Part of a small language model's weights.
Size: 10 layers, width 512, 8 heads of 64, MLP 704 SwiGLU, vocabulary 16384, 38.1M parameters.
Architecture: RMSNorm before each block, no biases in attention or MLP.
Training: a variant of Muon for these matrices, 626M tokens, 4778 steps.
MLP neurons of a small language model. Each row is named by its layer, matrix (gate and up: input weights) and neuron, and shows model dimensions 32-127. Each number is 128 + 32 x the weight over its row's rms, rounded and kept within 0 to 255. A neuron's up and down rows have the sign that makes its largest values positive.
After each neuron's rows, "fires on" lists the tokens most often at its 100 highest values on Wikipedia text that the model never trained on. A number after a token or word is its count.

L2.gate330 [181 115 138 214 124 113 115 134 113 127  81  97 121  93 126 104  95 117  98 131 164 133 139 122 119 117 130 122 102  69 161 130 140  78 101 101 121 130 117 147 117 121 105 104 142 203 155 134 118  90  98 126 143 106 153 138 123  95  46 134  54 130 123 133 175 130 109 137 129  78 155 113  88  17 103 137 184 122 142 102 113 148 161 145 133 126 183 116 109  75 121  92 119 125  84 160]
L2.up330 [ 74  97 100 153 141 166 145 157 129 132 110 186 152 109 196  99  73 111 159  91 163 171  73 157 161 151 152  97 131 134 116  65 152  68 103 173 120 156 170 119 133 195  85 165 167  29 122 168 162 146  30  50 138  83 112 173 142 158 107 119  91 111 110 122 133 162 126 152 133 104 104 117 101 144 157 135 133  90 114  85 120 204 162  88  85 121 129  89 135  82 109 154  42 120  81 163]
fires on: "0 " 18, "s" 14, "–" 13, "201" 9, "200" 8

L2.gate332 [100 155 152 112 198 118 142 117 151 144 156 103 121 104  80 136 174  65  92 100 121 161 166 119  86 126 136 126 154 208 140 138 166 186 114 154  81 119 124 142 127 122  99 109 150 195 145 165 115  53 149 142  77  80  98 110 176 106 141 118  80 119  67 130 111 138 202 134  69 194 162 123  90 118 124 183 144 147 107 143 134 192  95 107 140 169 143  72 123 141 114  96 165 181 135 117]
L2.up332 [ 63 130  89 185 119 121 140 115 160 106 168 133 132 144 118 215 174 197 127 152 124 125 119  89 144 113 118 105 146 204 109 111 101 186 111  99  80  83 105 207 199  68 142 118 110 126 128 178 144 134 158 172 153 120 138 106 121  91  75 112 108 128 128 167 128 104 113 139  91 137  81 138 156 143 116 139 101 121 121 129 166 169 160 127 152 178 142 197 109  67 158 175 122 142 133 138]
fires on: "1 " 29, "1" 23, "2 " 11, "3 " 7, "4 " 6, "2" 6

L2.gate109 [146  96 146 139 172  82 106 126 112 226 196 171 135 136  98 134  91 177 121 103 126  89 178 105 113  73 114 156 126  97 119 144 167 124  82 134  90 120 109 112 161 141 104 158 138 139 103 132 155 176  93 148 110 153 129  69 176 111 115 184 136 123  92 102 138 128 147  86 180 124 125  68 152 129 146  82 133  22 101 103 136 135 141 132 139  65 159 134 136  83  85 156 125  93  96 104]
L2.up109 [165 140 146 163 130  97 126 146 105 163 138 128 123 153 119 191  51 138  78 149 133 121 120  87  96 132 141 139  97 134 154 134 146 158  94 250  89  97  82 128 139 149 110 103 117 121 119 124 167 156 119 128 122 119 180  62  83  97 106 135 187 159 117  97 134 131  79  99 192  97 136 129 146 176 141  93  94 210 139  97  95 146 174 143  52 115 191 105 217 112 113 103 132 109  96 175]
fires on: "- " 56, "| " 19, "of " 6, "his " 5, "===" 5

L7.gate608 [146 103 144 128 116 144  47 137 141 162 155 131 130 139 146 172 111 124  82 141 111 147 103 181  99 145 115 139  94 197  96  79 153  58 169 130 121 123  85  89 138 116  99 128 187 109 125 138 120 108  73  80  96 102  69 161  99 192 155 193  79 160 142  99 108 173 188 142  19  81 186 163 109 120  70 149 125 103 120 137  84 142 150  84 186  97  90 132 129 170 159  85 124 167 111 102]
L7.up608 [109 162 117 139 132 174 115 160 125  71 105 173  86 129  88 156  93 146 144 106 105  98 140 123 168 136 128 144 124 137 134 183 133 130  95 123 132 111 124  63 137 104 167 194 125  99 159 123 113  91  11 118 111 115 141 164  54 136 131 199 110 152 106 121 162 109 141 160  92 109 133 163 175 130 103 147 146  82  93 145  89 116 112 160 116 116 173  65 128 159 165 126  98 145 105 135]
fires on: "| " 41, ": " 17, ", " 7, "-" 5, "- " 5

L5.gate112 [ 97 111 200 110  82  80 123 129 122  88 182 131 174 121 146  83 141 116 142 148 139 146 136 138 121 133 189 109  89 127 140 123 116 221 159 161 191  66 157 127 157 207 136 133 158 122  51 168 105 121 100 120 149 137 157 115 105 151 155 178 185 116 153 182  82 185 111  62 169 148 106 118 208 137 152 121 133 167 141 148 108 150 134 152 132 113 133 108 139 138  80 170 109 115 104 159]
L5.up112 [109 141 112 160  83 131 127 136  95  81 136 150 133  89  53 112 104  67 212 152 132  95  91  64 161 137 199 110 127 137 160 113 125 172 160 181 140  78 113 137 142 171 140  91 138 116 168  96 108 131  76 167 130 144  56 103 107 168 188  96 175 109 130  88 107 128 138 152 122 106 122 120 140 131  85 147 151 110 104 127 102 149 136 139 125 100 122  94 120 107 118 116 147 125 160  99]
fires on: "- " 36, "c" 26, "f" 10, "| " 4, "198" 4, "v" 4

L2.gate202 [ 65 125 109 163 210 207 143 138 126 127  96 122 126 173 131  94 140  97 132 168  92 149 101  85 157 151 100  77 135  91 177 128 168  69  81 117 131 101 146 100 181  98 147 149 100 130 124  98  89 128  79 166  91 178 121 110 140 138 121 174  38 112 154 140 117 116  66 125 187 133  99 106 132 112 130  67 152 119 142  84 133 169 117  59 148 107 137 255 130  93 144 130 105 128 108  98]
L2.up202 [113 117  91 141 154 144 180 154 223 156 129 102 120 150 141  84 104 164 173 164 104 132  82 106 168 130 121 118 141 173 134 101 142  79  73 169 168  77 118 151 122  81  76 154 114 182 140  99 119  98 127 145 107 197 157  96 112 163  66 133  60 122  46  98 146 138  89  86 128 134 117 126 115 126  85  68 146 110 129 133 107 136 122 113 150 158 132 112 121 117 112 108 158 111  64  80]
fires on: "by" 27, "the " 22, "who " 9, "–" 9, "as " 5

L2.gate73 [ 64 121  93  79 125 121 142 102 137 143  77 122 138 118 138 122 177  62 139 142  62 143 144 136 147 123 112 146 116  94 125 157 147 156 132 144 130 125  97  63 135  60 154 119 204 139 117 152 147 119 175 146 105 176 115 146 122 140 138 116 134 147  58  97 237 111 152 138  87 161 100  90 141 127 101 136 139  95 147 103 154 123 125 121 172  84 125 110 156 127 142 159 127 153 103 181]
L2.up73 [101 126 107 122  79  96 101 110 160 166 135 133 102 140 188 134 108 137 108 159 171 153  84 152 158  68  95 104 195 191 100 176 163 122 131 166 119 106 149 160  99 161 111 122 126 187  93 154  65 176 148 129 104 193 154 169 113 154 127 128 105 151 114 159 165 153 149 169  83 184 162 141 129  98  67  88 127 114 109 128 187 112 159 124 190 135 160 158  86  86 127 129 139 174  76 105]
fires on: "1" 64, "in " 13, "1 " 4, "Year" 4

L7.gate99 [143 108 140  72 127 132 178 154 130 103 127  82 170  82  80  82 113 152 141 163 129 158 136 116  81 137 170 126 168 166 111 155 108 112 149 177 134  88 153 120  76 171 111 131 143  25  90 141 126 152 129  93  86 172 139  80 105 125  74 157 144  84 123 154 186 128 146 131 111 115 184 189  87  85 103 171 102 157 184  91 144 146 122  99 174 214 177  91 130  98 144  97 160 192 122  84]
L7.up99 [172 126  76 146 128 182  97 149  99 170 110 158 183 136  51 128 111 136 151 159 152 131 113 135 108 117 180 110 157 198 128  82 172  91 144 101 184 133 153 153 159  84 158  81  92 136 141 148 105 212 101 135  98 122 159 112 111 147 120  73 171 121 158  97 191 156 105  67 166  74  99  72 143 114 120 131 153  78 150 107  71 153  55 110 155 124 128 154  89 157 123 101 107 137 105 167]
fires on: "| " 30, "in" 24, "−" 6

L2.gate672 [118 149 106 139 135 172 101 157 130 119 136 185 112  73 125 113 109 144 114 104 164  98 110 148 112 150 166 107 109  67 143 114 173 144 124 147 165 137  81 124  98  94 109 167 171 109 116  97 200 140 124 138 106 113  92 168  81 112 198 104 161 139 173 133 149 179 119  60 127 101 122 171 153 146 122 135 108  79 116 112 137 116 147 175 178 138 125  95 203 167 113 140 122 131 177  96]
L2.up672 [105 128 104 142 118 127 113 119 194 176 116 146  81 146 146 135 124 128  74 169 126 103 143 110 105  90 119 158 159  93 131 197 103 177  82  85 142 100 120 160 102  86 155 170 155 125 115 116 128 122  80 125 150 199  98 151 125 152 187 118 123  79  89 141 130 123 176  83 139 100 171 170 157 124  91 120 147 101 123  93 130 116 124 137 119 128 134 111 177 126 146 112  89  97 170 128]
fires on: "- " 48, "–" 14, "| " 10, ": " 5

L7.gate210 [118 121  73 112  82 136 148 185 140 146 134 108 110  85 111 111 145  97 122 153 137  86 183 103 120  64 132 160  76 168 118  83 145 134 159 106 152 186 158 161 105 117 154 215 112 141 148  90  91 116 164 133 121  99 162 158  77 152 127 126 118  84  87 161  65  52 139 119 141 153 125 132 166  90  81 154 170  80 147 111 126  84  78 117 161  99 154  63 145 164 106 140 131 164  90 137]
L7.up210 [ 72 142 172 151 138 198  60 164  89  94 115 162 102 167 123 122 160 114 134 174  75  62 135  96 172 136 156 138 132 101 176  97  87 100  76 116 135  98 121 165 168  77 117 151 139  71 101  80  86  90  88 124  89 134 135 128 141 161  89 141 144 193 192 126 104 109 118  70 140 113 168 136 124 123 130  98 124 171  98  70  76 171  83  82 106 170 125 132 104  77 123 154 150 121  94 117]
fires on: "un" 18, "r" 17, "w" 9, "Mar" 6

L2.gate392 [ 91 119 138 176 218 128 185 133 115 155 142 126 111  94 154 102 114 147 169 143 161 115 126 133 151 183 146 155 175  75 192 114 106  92 126 123 122 200 144 134  45  82 162 124  76 142 109 124 124 142 126 140  82 132  91 137  78 118 137  98 140 119  83  66 176 173 136 128 131  67 166 127 120  79 156 135 186 120 166  91  64 136 134 127 155 101  93  97 141  91 133 119 112 130 157 116]
L2.up392 [130 159 139 192 204 135  78 117 104 116  63 166 148  94 108 167 138 170 159 122 135  89 148 103 130  59  97 100 108 133 166 189 110  89 113 143 119 151 104 105 158  83 167  89  93 160 157 104 100  80 111  61 160 125 121 109 142 138 143 134  75  73  93 127 154 119 163 119 100 141 170 153  99 132 165 114 134 111 140 147 187 190 103 164 117 100 130  62  92 129 158 170 142  85  83 113]
fires on: "," 21, "′" 16, "; " 12, "} " 6, "Children" 4, "zone" 4

L5.gate64 [ 80 172 119 116 117 117  79 116 156 113 121  70 118  81 109 147 171 100 143 186 149 117 153 166 151 123 119 140 137 138 146 220  96 208 106  98 147  90 171  93 107 100 144  99 121 183 130 135 141 180 129 155 127 172 160 156 155  99 157 107 164 131  87  89 127 146 142 182  88 164 160 131 110 100 130 135 151  94 152 143 139 113 123 123 141 125 152 172 105 147  73 124 150 124 160 122]
L5.up64 [124 156 130  73 133 112  66 128 121 159 103  92  95 108 114 118 145 123 169 190  98  94 150 128 114 106 111 166 122 127 144 186 159 181 131  57 149 202 112  90 143 108 171  98 133  92 168 162 155 188 143 176 124 167 174 189 106 117 129 114 152 179 139 120  89 112 125 137  78 196 109 132 163 119 171  99 159 151 149  97 164 169  94 123 103 107 128 140  99 151 135 121  85  98 129 143]
fires on: "; " 34, ":" 14, "." 13, ", " 6, ": " 6, "—" 6

L7.gate632 [117  76  89 117 111 112 108 152 110 188  64 174 172 146  56  71  73 109  93  63 186 154 160 190 137 114 117  57 176 118 147 138 169 105 117 165  78 162 174 129 197 120 105  99 142 127 155 116  89 154  96 146 142 143 121 113 159 108 134 129 169  98 157 113 117 166 157 101 171  73 128 122 128 113 132 211  45 110 117 140 120 135 135 136 162 125 116  75  67 139 137 124 166 163 143 134]
L7.up632 [171 119 109 131 107 102  92  89 111 170 108 113 171 144 138 132 105 186 124  74 164 148 126 108 123 134 143  96 108 135 146 102 181 160 109 163 140  94 148 129 137 117  72  76 117 130 138  84 116 166 131 159  94 165 159 145 157 153 194 109 150 157 184  84 153 169 137 127 140  91 151 134 163 207 154 181 107 147 125 106 175 122 156 130 139 150 130 166 161 154 109 129  93 138  69  97]
fires on: "in " 41, "of " 14, "to " 9, "| " 6

L2.gate417 [108 209  50 151  78 138  89 114 134 136 139  98 148 124  63 106 112  87 140  89 137 132 115 150 123  77 153 107 131  68 179 134 232 139 140  55  73 155 128 156 151 102 110 157 183 125 144 182 142 169  82 119 139 131 101 146 135 161 109 109 191 135 179  94 112  67  82 140 146 141 150 175 117 136  73  89 103 131 118 128 133 153 157 119 152 164 103 123 128 120 104 121 131 113 125 109]
L2.up417 [178 180 150 129 160 105 113 117 117 145 185 121 188 170 146 107 108 143 138  62 118 147  86 108 101 155 116 123 114 151 121 117 123  89 127 125 132  84  72 158  69 126 166  98 114 161 111 105 117 112 166 164 114 181 212 115  90 194 182 114 165 164 178 166 150 128  78 194 166  87 158 128 117 113  79 159 110 133 131 123 168 143  97  77 118 109 110 132 136  92 118 106 162 202 129  64]
fires on: "of " 46, "8 " 8, "4 " 7, "3 " 7, "to " 7, "free " 4

L7.gate377 [ 95 103  99 134 147 114 152 132 128 115  87 138 178 166 158 117 146  69 127 134  71  99 135 110 104  71  69  84  96 111 153 135 173  62 135 116 160 102 157 126 117  92 154 143 136 142 136  70 113 107 124 150 102 115 141 115 177 117 117 135 104  94 157 144 104 116 123 121 112 173 117 132  98 134 110 130 123 128 118 151  93 156 127 135 132  99 106  88 131 122 172  75 153 143 134  97]
L7.up377 [130 165 167 107 165 110 135 168 160 151  74 132  69 137 103 113 109 121 159 112  89 193  94 160 137  71 128 113 131 143 104 132  99 110 151 146 126  28 123 175 156 138 155  63 101 137 106 110  74 162 177 143 111 186 135  73 106  98 149 105 115  90  83 141  89 184 114  89  93 108  97 156 170 151 151  57 142 106  53 117 122 131 166  91 130 126 153  76 108 134 198 118 112 206 151 141]
fires on: "and " 67, "the " 5, ", " 4

L2.gate676 [ 98 120 103 124  73  89 137 134 133 112 116 106 101 209 180 102 142 114 189 119 116 175 169 112 117 172  64  78 102 179 114 204  70 176 152  83 128 149 122 177 167 184 113 105  91 182 125 170 156  84 114 160 111 123 183 116 108 112 141 110 156 117 152 215 106 134  58 179 197  76 141 131 135 106  75 135  83 158 146 158  97 132 142 138  91 106 151 145 143  95  88 156 113 114 121 160]
L2.up676 [113 138 127 126 114 137 118 118 165  91  82 115 125 138 142 176 106  86 122 128  37 140 104 120  87 112 156  99 116 116 101 139 113 152 125 101 176 151 171 135 151 143 145 161 164 164 164  74 135  97 114 168 152 133 129 101 115 108 190  87 195 123 154 129 121 145 134 121 192  77 133 153 107 171 123 135 102  93  69 138 145 121 101 140 130 103  96 139 150 220 121 130 131 146 136 136]
fires on: "3" 17, "2" 15, "1" 15, "6" 11, "4" 10, "8" 9

L7.gate282 [ 98 116  66 164  90 149 145 125  94  74 157 157 155 195 120 149 168 129  93  84  60 131 139 157 167 165 172  89 122  89 120 135  99 118 150 107 159 148  78 148 153 128 118 124 133 176 119  86  90 165 146 121 183 174 142 154 133  98 143 113 109  83 161  95 121  73 114 130  88 104 144 130  94  93 127 154 116  78 141 126 117 133  94 130 171 127 183 199 131  94 106 126 139 105 128 122]
L7.up282 [146 112 143 133 112 136 161 115 145 155  67 134 146 115 194 118 113 160 125  91 164  94 133 154 132 173 112 171 138  68 123 113 133  79  91 100 156 151 179 120  94  96 122 134  80  99 100 181 101  79 151 125 110 173 119  76 187  92 140 113 148 145 145  78  83 125 167 115 139 167 123 143 140 169 122 117 116 136 134  42 134 170 129 116 166 124 208 107 139 117 149 113 129  80 136 171]
fires on: "| " 74, "/ " 7, "ab" 5, "; " 4

L5.gate310 [ 73 115  77 107 117  94 118  87 191 148 119 161 167 125 139 190  99  87 138  92  95 133 137 156 149 126 110 157 162 105 148 150 168  93  84 142 144  66 175 145  79  99 120 121 110 166 128 108  62 145 134 195 151  86 128 156 129 101  53 112  96  85 131 111 156  61 130 143 182 130 162 112  97 213 134  97 137 126 117 198 143 174 141 160 105 134 129 118 124 132 123 124 151 146 128 147]
L5.up310 [112 150 114 169 125  83  55 124 114 129 164  96 138  74 122  80  80 136 174 125 165 150 116 156 183 147 112 109 161 125 170 122 191 121 204 105  64  80 128 176 102 143 191  92 114  67 151 137 169 129 218 164  72 144 149  80 149 171 139 188 150 126  90 161 120 158  84 119 121 125  92 172  87 134 163 146 105 117 151 100 147 119 164 142 166 117 148 134 155 104 158  98 151 110 134  94]
fires on: "the " 64, "The " 7, "of " 6

L7.gate56 [147 101  45  99  57 139 187 114 125 145 122 196 140 110 128 155  76 101 100  89 178 117 145  93  61 122 127 170  80  99 132  87 164 111 132 124  89 125 130 140  95 121  57 154 152 165  88 105  85 143 148 140 107 173 181 145 118 162  90 122 126  86 115  80 134 154 130 135  84  79 173 117  93 166 130 170  85  94 143 189 194 165 122 124 150 110  61 133 179 119 140 133 132 123 123 177]
L7.up56 [180 133 131 141 140 136 122 122 175 155  69 150 114 134 150 104 143 154 142 116 170 103 110 114 100 104 128 137  97 108 149 136 141  96 107 158 138 215 112  99 108 135  56 149  92  96 131  98 108 132 174 144 167 168 138  96 135  84  89 112 167 109  93 176  94 126 124 134 126 137 148  54  80 175 150  95 129 122 131 103 206 132  94 128 137 164 103 156 196 140 139 123 155 136 112 117]
fires on: "| " 92, "|" 4

L2.gate341 [171 140 144 111  81 183  89 128  99  77  64 138 162 162 100 165 124 135 123 151 151 101 141  91 106  99  84 111  87 164 183 131 110 167 130 156 119 124  82 143  40 111 144 106 150 135 112  99 132 133 134 172 215 142 149 148  35  84 178 115 126 122 156 132 160 145 107  90 143 100  88 190 102  96 112 162  94 130  96 149  98 143 111 136 175 115 123 141 123 147 109 149 138  79 189 103]
L2.up341 [159 143 139 150  90 122  79 129 104  91  85 104 176 122 149 158  90 175  79 139 126  83 115  72 112 105  98 125  96  97 137 176 117 194  73 186 117 117 113 187  29 171 105 143 165 129 120 102 155 171 145 184 230 181 143 167 106  86 155 115 122  99 143 113 123 140 138 138 157  88 107 157 116 106  81 146 123 109 159 144 118 151 142 117 199 132 102 134 104 129 101 147 118 151 142  92]
fires on: "of " 26, "to " 16, "By " 12, ": " 8, "and " 6, "-" 6

L2.gate562 [ 65 156 142  90  95 105 168  71  99 140 162 105 133 119  87 113 110 126 117  83  37 183 158 176 113 134 126 133 158 148 116 128 131 147  81  50 117 146  85 156 221 200  82 140 151  63 114 117 135 150 159 165 133  79 168 105 196 140  75 130 103 120 122 198  94 141  83 102 199 159  96 138 142  94 127 118 152 106 191 158  83 143 115 113 144 175 125 146  77 174 139 103  83 124 144  96]
L2.up562 [150 121 136 182 143 119 115 122 132 106 178 106 108 155 114 159 103  86 159 142 149 139 143 133 109 125 171 104 106 125 131 140 118 109 143  98 143 113 108 145 141 128 161 169 123  77 116 117 124 154 103 110  57 115 157  60  73 169 156 125 108 116 120 102 134 129  73 141 131 131 128 130 177  94 138 172 136  90 125  80 109 177 126 157 123  78 116 178 102  99  80 116  74 118 133 118]
fires on: "| " 75, "7 " 11, "3 " 5

L2.gate665 [149 146  77 105  72 133 119 121 142 128 152 119  84  80 167 146 121 132 151 138 123 137 106 194 123 166 143  93 149 131 129 153 112 164  63 124 138 152 121 109 116  98 138 109 108 150 181 103 164 169 205 107 203 135 151 123  80  79 135  91 141 132 119 113 157  98  51  86 164 176 110 133 122  62  77  62 147 143 110 129 161 144 129 156 123 175 100 165 126  89  69 154 160 104 133 122]
L2.up665 [165 120 188 112 104  87  98  80 143 122  98 138 111 128 123 159 158 188 142 131 119 146  82  98 157 162 111 166 143  75 148 157 152 123 114 129 157 128 121 145  97 115  92 114 151 135 181  94 133 164 184 135  79 153 159 145 125 135 148 136 142  97 117 142 145 118 135 156 199 146 122 153 174 118 127  67 133 162 106 131 171 155 132 148 144 122 101 103 110  66 107  92 105 127  81 130]
fires on: "of " 53, "According " 9, ", " 4

L7.gate573 [ 98 140  80 116 156  83 177 116 129  96  93 140  93  98 130 165 156 115  88  89  69 159 171 124 152 129 143 142  70  87 103  91 138 105 158  93 167 130 221 112 133 151 125 100 152 145 155 162  81  82 151 160 168  89  98 147 155 169 150 180 100 115  80 106 108 169 164 125  89 109 180 160 116  92 122 143 171 169  99 120  95 131 151 101  72 151 168 194 155 147 110 140 144 151  87 175]
L7.up573 [128 149  80 144 121 153 127 119  93 133 103 161  97 143 133 107 164 121 137  91 143 109 130 115  70 172 170 111 184 120 119  81 107 124  44 122  71 167 140 107 196 143 103  63 173 142  92 120 145  83 119 149 144  79 136 130  81 140 110 112 100 114  99 142 121 142 121 125 218 147  97 130 134  59 177 136 119 114 169 120 138 160  90 118 152 120 135 111 120 185 122 125 110 132 144  70]
fires on: "201" 32, "200" 28, "199" 20

L5.gate325 [129 126  95  84 132 110 134 178 128 160 162  75 143 185 119 151 148  93 130 126 117 131 167 126  98 155 168 110  83 147 102 128  96 141 156  92 115 108  74 145  86 168  71  93 186 163 144  64 145 151 134 156 133 108 215 115  73  92  96 151 130 135 143 130 160 153 154 140  96 105  59 129 109 115 183 125 164  97 130 165 108 180 103  66 145 181  82 131 148 144 172 121 106  86 187 118]
L5.up325 [117 158 169  81 159 123 159  89 183 157  73  64  87 115  80 148 129  79 167 142  87  94 112 166 144 133 115 156  76 125  57 185  94 140 143 146 136 116 146 117 128 165 129 118 115 154 133 127  79 180 135 119 122 203 154 136 126 154  92 134 135  95 107 128 146 129  97 121 103 123 135 129  98  95 153 163 105 126 127  87 136  67 144 126 138 161 113  77 173 146 139 169  97 121 145 145]
fires on: "el" 17, "di" 13, "s" 10, "be" 8, "car" 6, "ther" 5

L7.gate467 [148 124 152 127  97 195 121 125  87 105 117 136  94 148  76 113 141 160 112 105 194  92 142 109 108 105  86 131 110  94 131 129 115 136 136 132 144 166 107 160 102  95  96 138 194  98 143  88 119 193 190 103 148 142 116  79 103 112 139  77 141 131 165 111 159 151 118 107 158 154 159 143 141  57 110 177 129 146 152 163 161  97 128 125 129 119 117 172 124 175 109 114 191 136 164  75]
L7.up467 [ 99 132 125 117 113 122  66 114 136 166 123 137 113 134 129 129 139 142  97 133 152 160 121  98 147 168 120  79 155 127 111  84 132 142  81  75 127 125 192 178 139  84 149  94 130  69 163 120  94 162  70 111  98 128 165  99 123 173  79 100 157 117 133  86  93  89 148 134 152  94 112 133 156 168 141 155 142 150 158 125  90 172 118 164 109 148 181 151  93 213 150  71 194  91 135 124]
fires on: "On " 29, "on " 21, "| " 13, ": " 10, "born " 5

L5.gate655 [128  84  63 112 121 128 187  96 128  60 119 140 125 150 129 113 145 127 158  42 133  87 103 149 162 161 139 152 108  97 157  89 163 152 128  93 138  91 161 115  83 113 119 129 127  85 139 137 134 144 150 102 113 187 120 170 113 131 121 138 110 135 154  89 155 113 163  94 142 109 133 123 129  92 157 136 112 153 140 145 215 114 130 103  62 129 154  91 152 158  93 108  83 125 140 128]
L5.up655 [216 118 135 124 132  93 113 172 132 152  86 140 153 203 163 120 110  82 136 115 130  79 125  88 116 175 130 145 128 150 186 158 104 109 188 120 112 133  36 101  99 124 121 159  60 118 166 106  50 129 181 225 141 132 130 108 116 111 114 114 112  79 121 159 136 120  90 120 117  99 146 172 157 135 124 104 158 129 155 151 147 142 112 129  87 219  88  96 134 118 106 150 120 104 137 101]
fires on: "to " 29, "from " 8, "the " 6, "with " 6, "for " 5, "sq " 5

L2.gate509 [ 87 102 105 144 163 124  94 144  87 172 124  99 127 173 133 209 178  93  69 197 135 156 141 112 132 141 145 156 192 104  81 192 135 167  87 185  87 137 148  84 200 149 147 117  99 202 154 120  94 127 129 124 121  89 106 160 111 118 150  84 178 112 148 125  97 112 106 119 108 126 127 145 127  82 155 140 111 134 123 125 117  91 122 151 100  62 122 148  82  75 116 116 159  87 135 119]
L2.up509 [ 73  93 120 147 161 147 155 129  94 187 185 107 128  89 116 158 141  98 137 163 151  99 173  80 116 149 179 175 200  97 113 127 114 128 137 185 100 150  78 102 150 132 134 128 107 145 132 122  88 126 135 156  70 140 209  91  64  97 117  92  91 110 142 115 133  79 113 140 127  78 128 231 174 115 151  89 146  87 167 129  95 133 168 148 153 128 119 115 107  53 139 151  99  65  97 115]
fires on: "\n" 54, "\"" 15, "====" 5, "\n\n" 4, "'" 4, "===" 4

L2.gate300 [ 99 123 124  96 111 208  76 131 106 130 183 113 100 140 169  96 175  85 165 180 196 175 164  83 134 164 132 142 101 126 114 168 149 107  93 149 171 121 129 122 106 193 169 102 117 113 148  48 153 106 115 103 130 186 154 131 116 154 222  26  66 184 115 146 127 142 158 107 166 152 107 119 118 172  93 101  94 110 179 130  95 146 108 137  92 132 159 125 115 155 139 110  79 151 152 227]
L2.up300 [123 147 180 151 111 129 144 155 202 144 111 117 141 141 147 170 108 122 113 123  90 127 182 141 192 153 108 140  75 144 140  66 117  91 127 132 165  97 173 147 145 111 150 103 169 156 157 129 170 149 126  81 151 151  71 166  83  92 121 121 161 148 128 121 148 125  82 100 134  87 129 128 141 153  67 165 130 104 137 146 160  89 130 133 188 206 146 142 118  94 119 141 139 134 152 162]
fires on: "0" 20, "5" 18, ": " 14, "1" 12, "7" 12, "6" 7

L7.gate204 [141 137 159 122 132 159  87 153 139 116 130  92 118 112 103 119 111 146  71 109 156 136 131 124 179 126 107 107  86 141 150 105 138 136 116 133 123 145 141 129 121 100 148 106 145  88 163  95  84 128  85 144 151 105 159 105  61 105 196 119  91 140 108  83 113  78  88  93 150 150 135 159 151 134 121 138 146 148 186 106 138 135 146  86 131 103 124 136 109 116 107  78 144  97 122 129]
L7.up204 [ 56 105  94 167 138 133 122  98 166 106 143 139 132 126 180 116 121 163 129 133  16 200 105  95 113 185  68 121 118  73 225 151 177 118 119 144 132 151  89 154 130  71  86 230 168 143 134 119 135 136 154 178  88 116 119 143 101 137 149 103 109 168 129  96 109 181 130 134 181 111 179 142 105 123  85 149 114 132 111 115 178 145 199 180 146 104 140 138 156  80 150 151  96 123 162 118]
fires on: "to " 16, "of " 11, "in " 11, "–" 8, "– " 6, ": " 6

L2.gate241 [107 118 136 136 139 134 112  98 130 133 131 114 116 156 102  81 103  88  99 118 104 155 150 113 127 136 122 130 116 157 118 123 152 123  80 122 177 104 116  80  92 119 123 168 139 119 169 138  89 144 136 226 167 103 130 156  81 112 103  79  97 112 113  97  72 170 164 150 114 191  94 146 118 117 117  98 141 128 157 139 123 143 120 107  97 140 117  89 142  92 119 139 186 142 102 152]
L2.up241 [163 132 118 140  99 157 141 115 152 136 116 119  91 107 100 117 148  97 116 139 108 132 129 134 140 191 104 139 172 115 119 179  69 159 107  92 125 131 105  82 132 136 148 103 120 113 149 135 109 187  61 195  53  56 129 169 106 157 107 138 115 136 133 111 132 138 177 150  94 157 121 142 150 104 131  53 175 185 141 123 185  74 111  61 108 128  93 193 112 112 173 120 133 144 117 137]
fires on: "." 44, ":" 18, "-" 4

L7.gate19 [149 115 174 157 121 146 159 109 128 128 160 103 149 120 103 207  60 153 131  94 133 149 126 134 135 109 121 106 134 149 108  96 139 122 111 154  78 179 174 151  94  78 161 134 134 160 144 147 111  88  97 148 185  94  72 132 139 123  72 139 144 179 148 133  92 130 100  96 158 134 153  85  70 165 169 120 114 114 140  77 104  85  57 124 127 115  94 172 126  87  77  98 141 185 119 120]
L7.up19 [100 162 124 137 104 111 164 126 132 179 128  88 188 134 118 109  67 105 108 113 137 157 120 146 119 117 152 104 147 107 136 133 178 134 140 139 131 137 141 118  92 143 183 160 144 117 118 133 143  98 106 145 119 147  86 154 133 129 118 160 143 120 170 119 149 105 100 148 236 109 135 141 158 144 128 156  84 119 113 113  78 116 103 159 181  94 156 144  44 100 131 116 122 138 132 112]
fires on: "| " 27, "/ " 15, "scored " 6, "Receiving " 6, "played " 5

L2.gate479 [205  99 136 103 154 140  87 125 137 118 153 145  94 122 147  91 139 106 172 112  98 142 123 173 125 116 107 103 125 176 164  64 159 141 163  83 139 146 127 108 142 167 138 137 165  49  65 177 156 169 125  68 150 116 176 135 187 147 137 109 222 148 124 145 101 126 123  79  89 128 112 108 138 115 145 130 146 156 112  79 146 132  98 167 140 116 109  86 151 117 130 110 127 165 140 163]
L2.up479 [140 135 173 113  84 192 136  79  82 102 117 135  66  43 135 135 107 113 100 151 166 184 119 133 111 137  91 143 159 138 135  86 190 121 131  99 150  54 157  79  91  80 149 108 142 128 146 143 151  89 133  67 154  96 182 164  52 141 143 144 123 132  90 122 102 117  98 142  83 113 174  95  97 163  48 151 180 121  95  92 112 141 128 129 108 128 139 134 126 113 156 128 142 167 111 162]
fires on: "7 " 16, "0 " 14, "4 " 12, "3 " 12, "6 " 11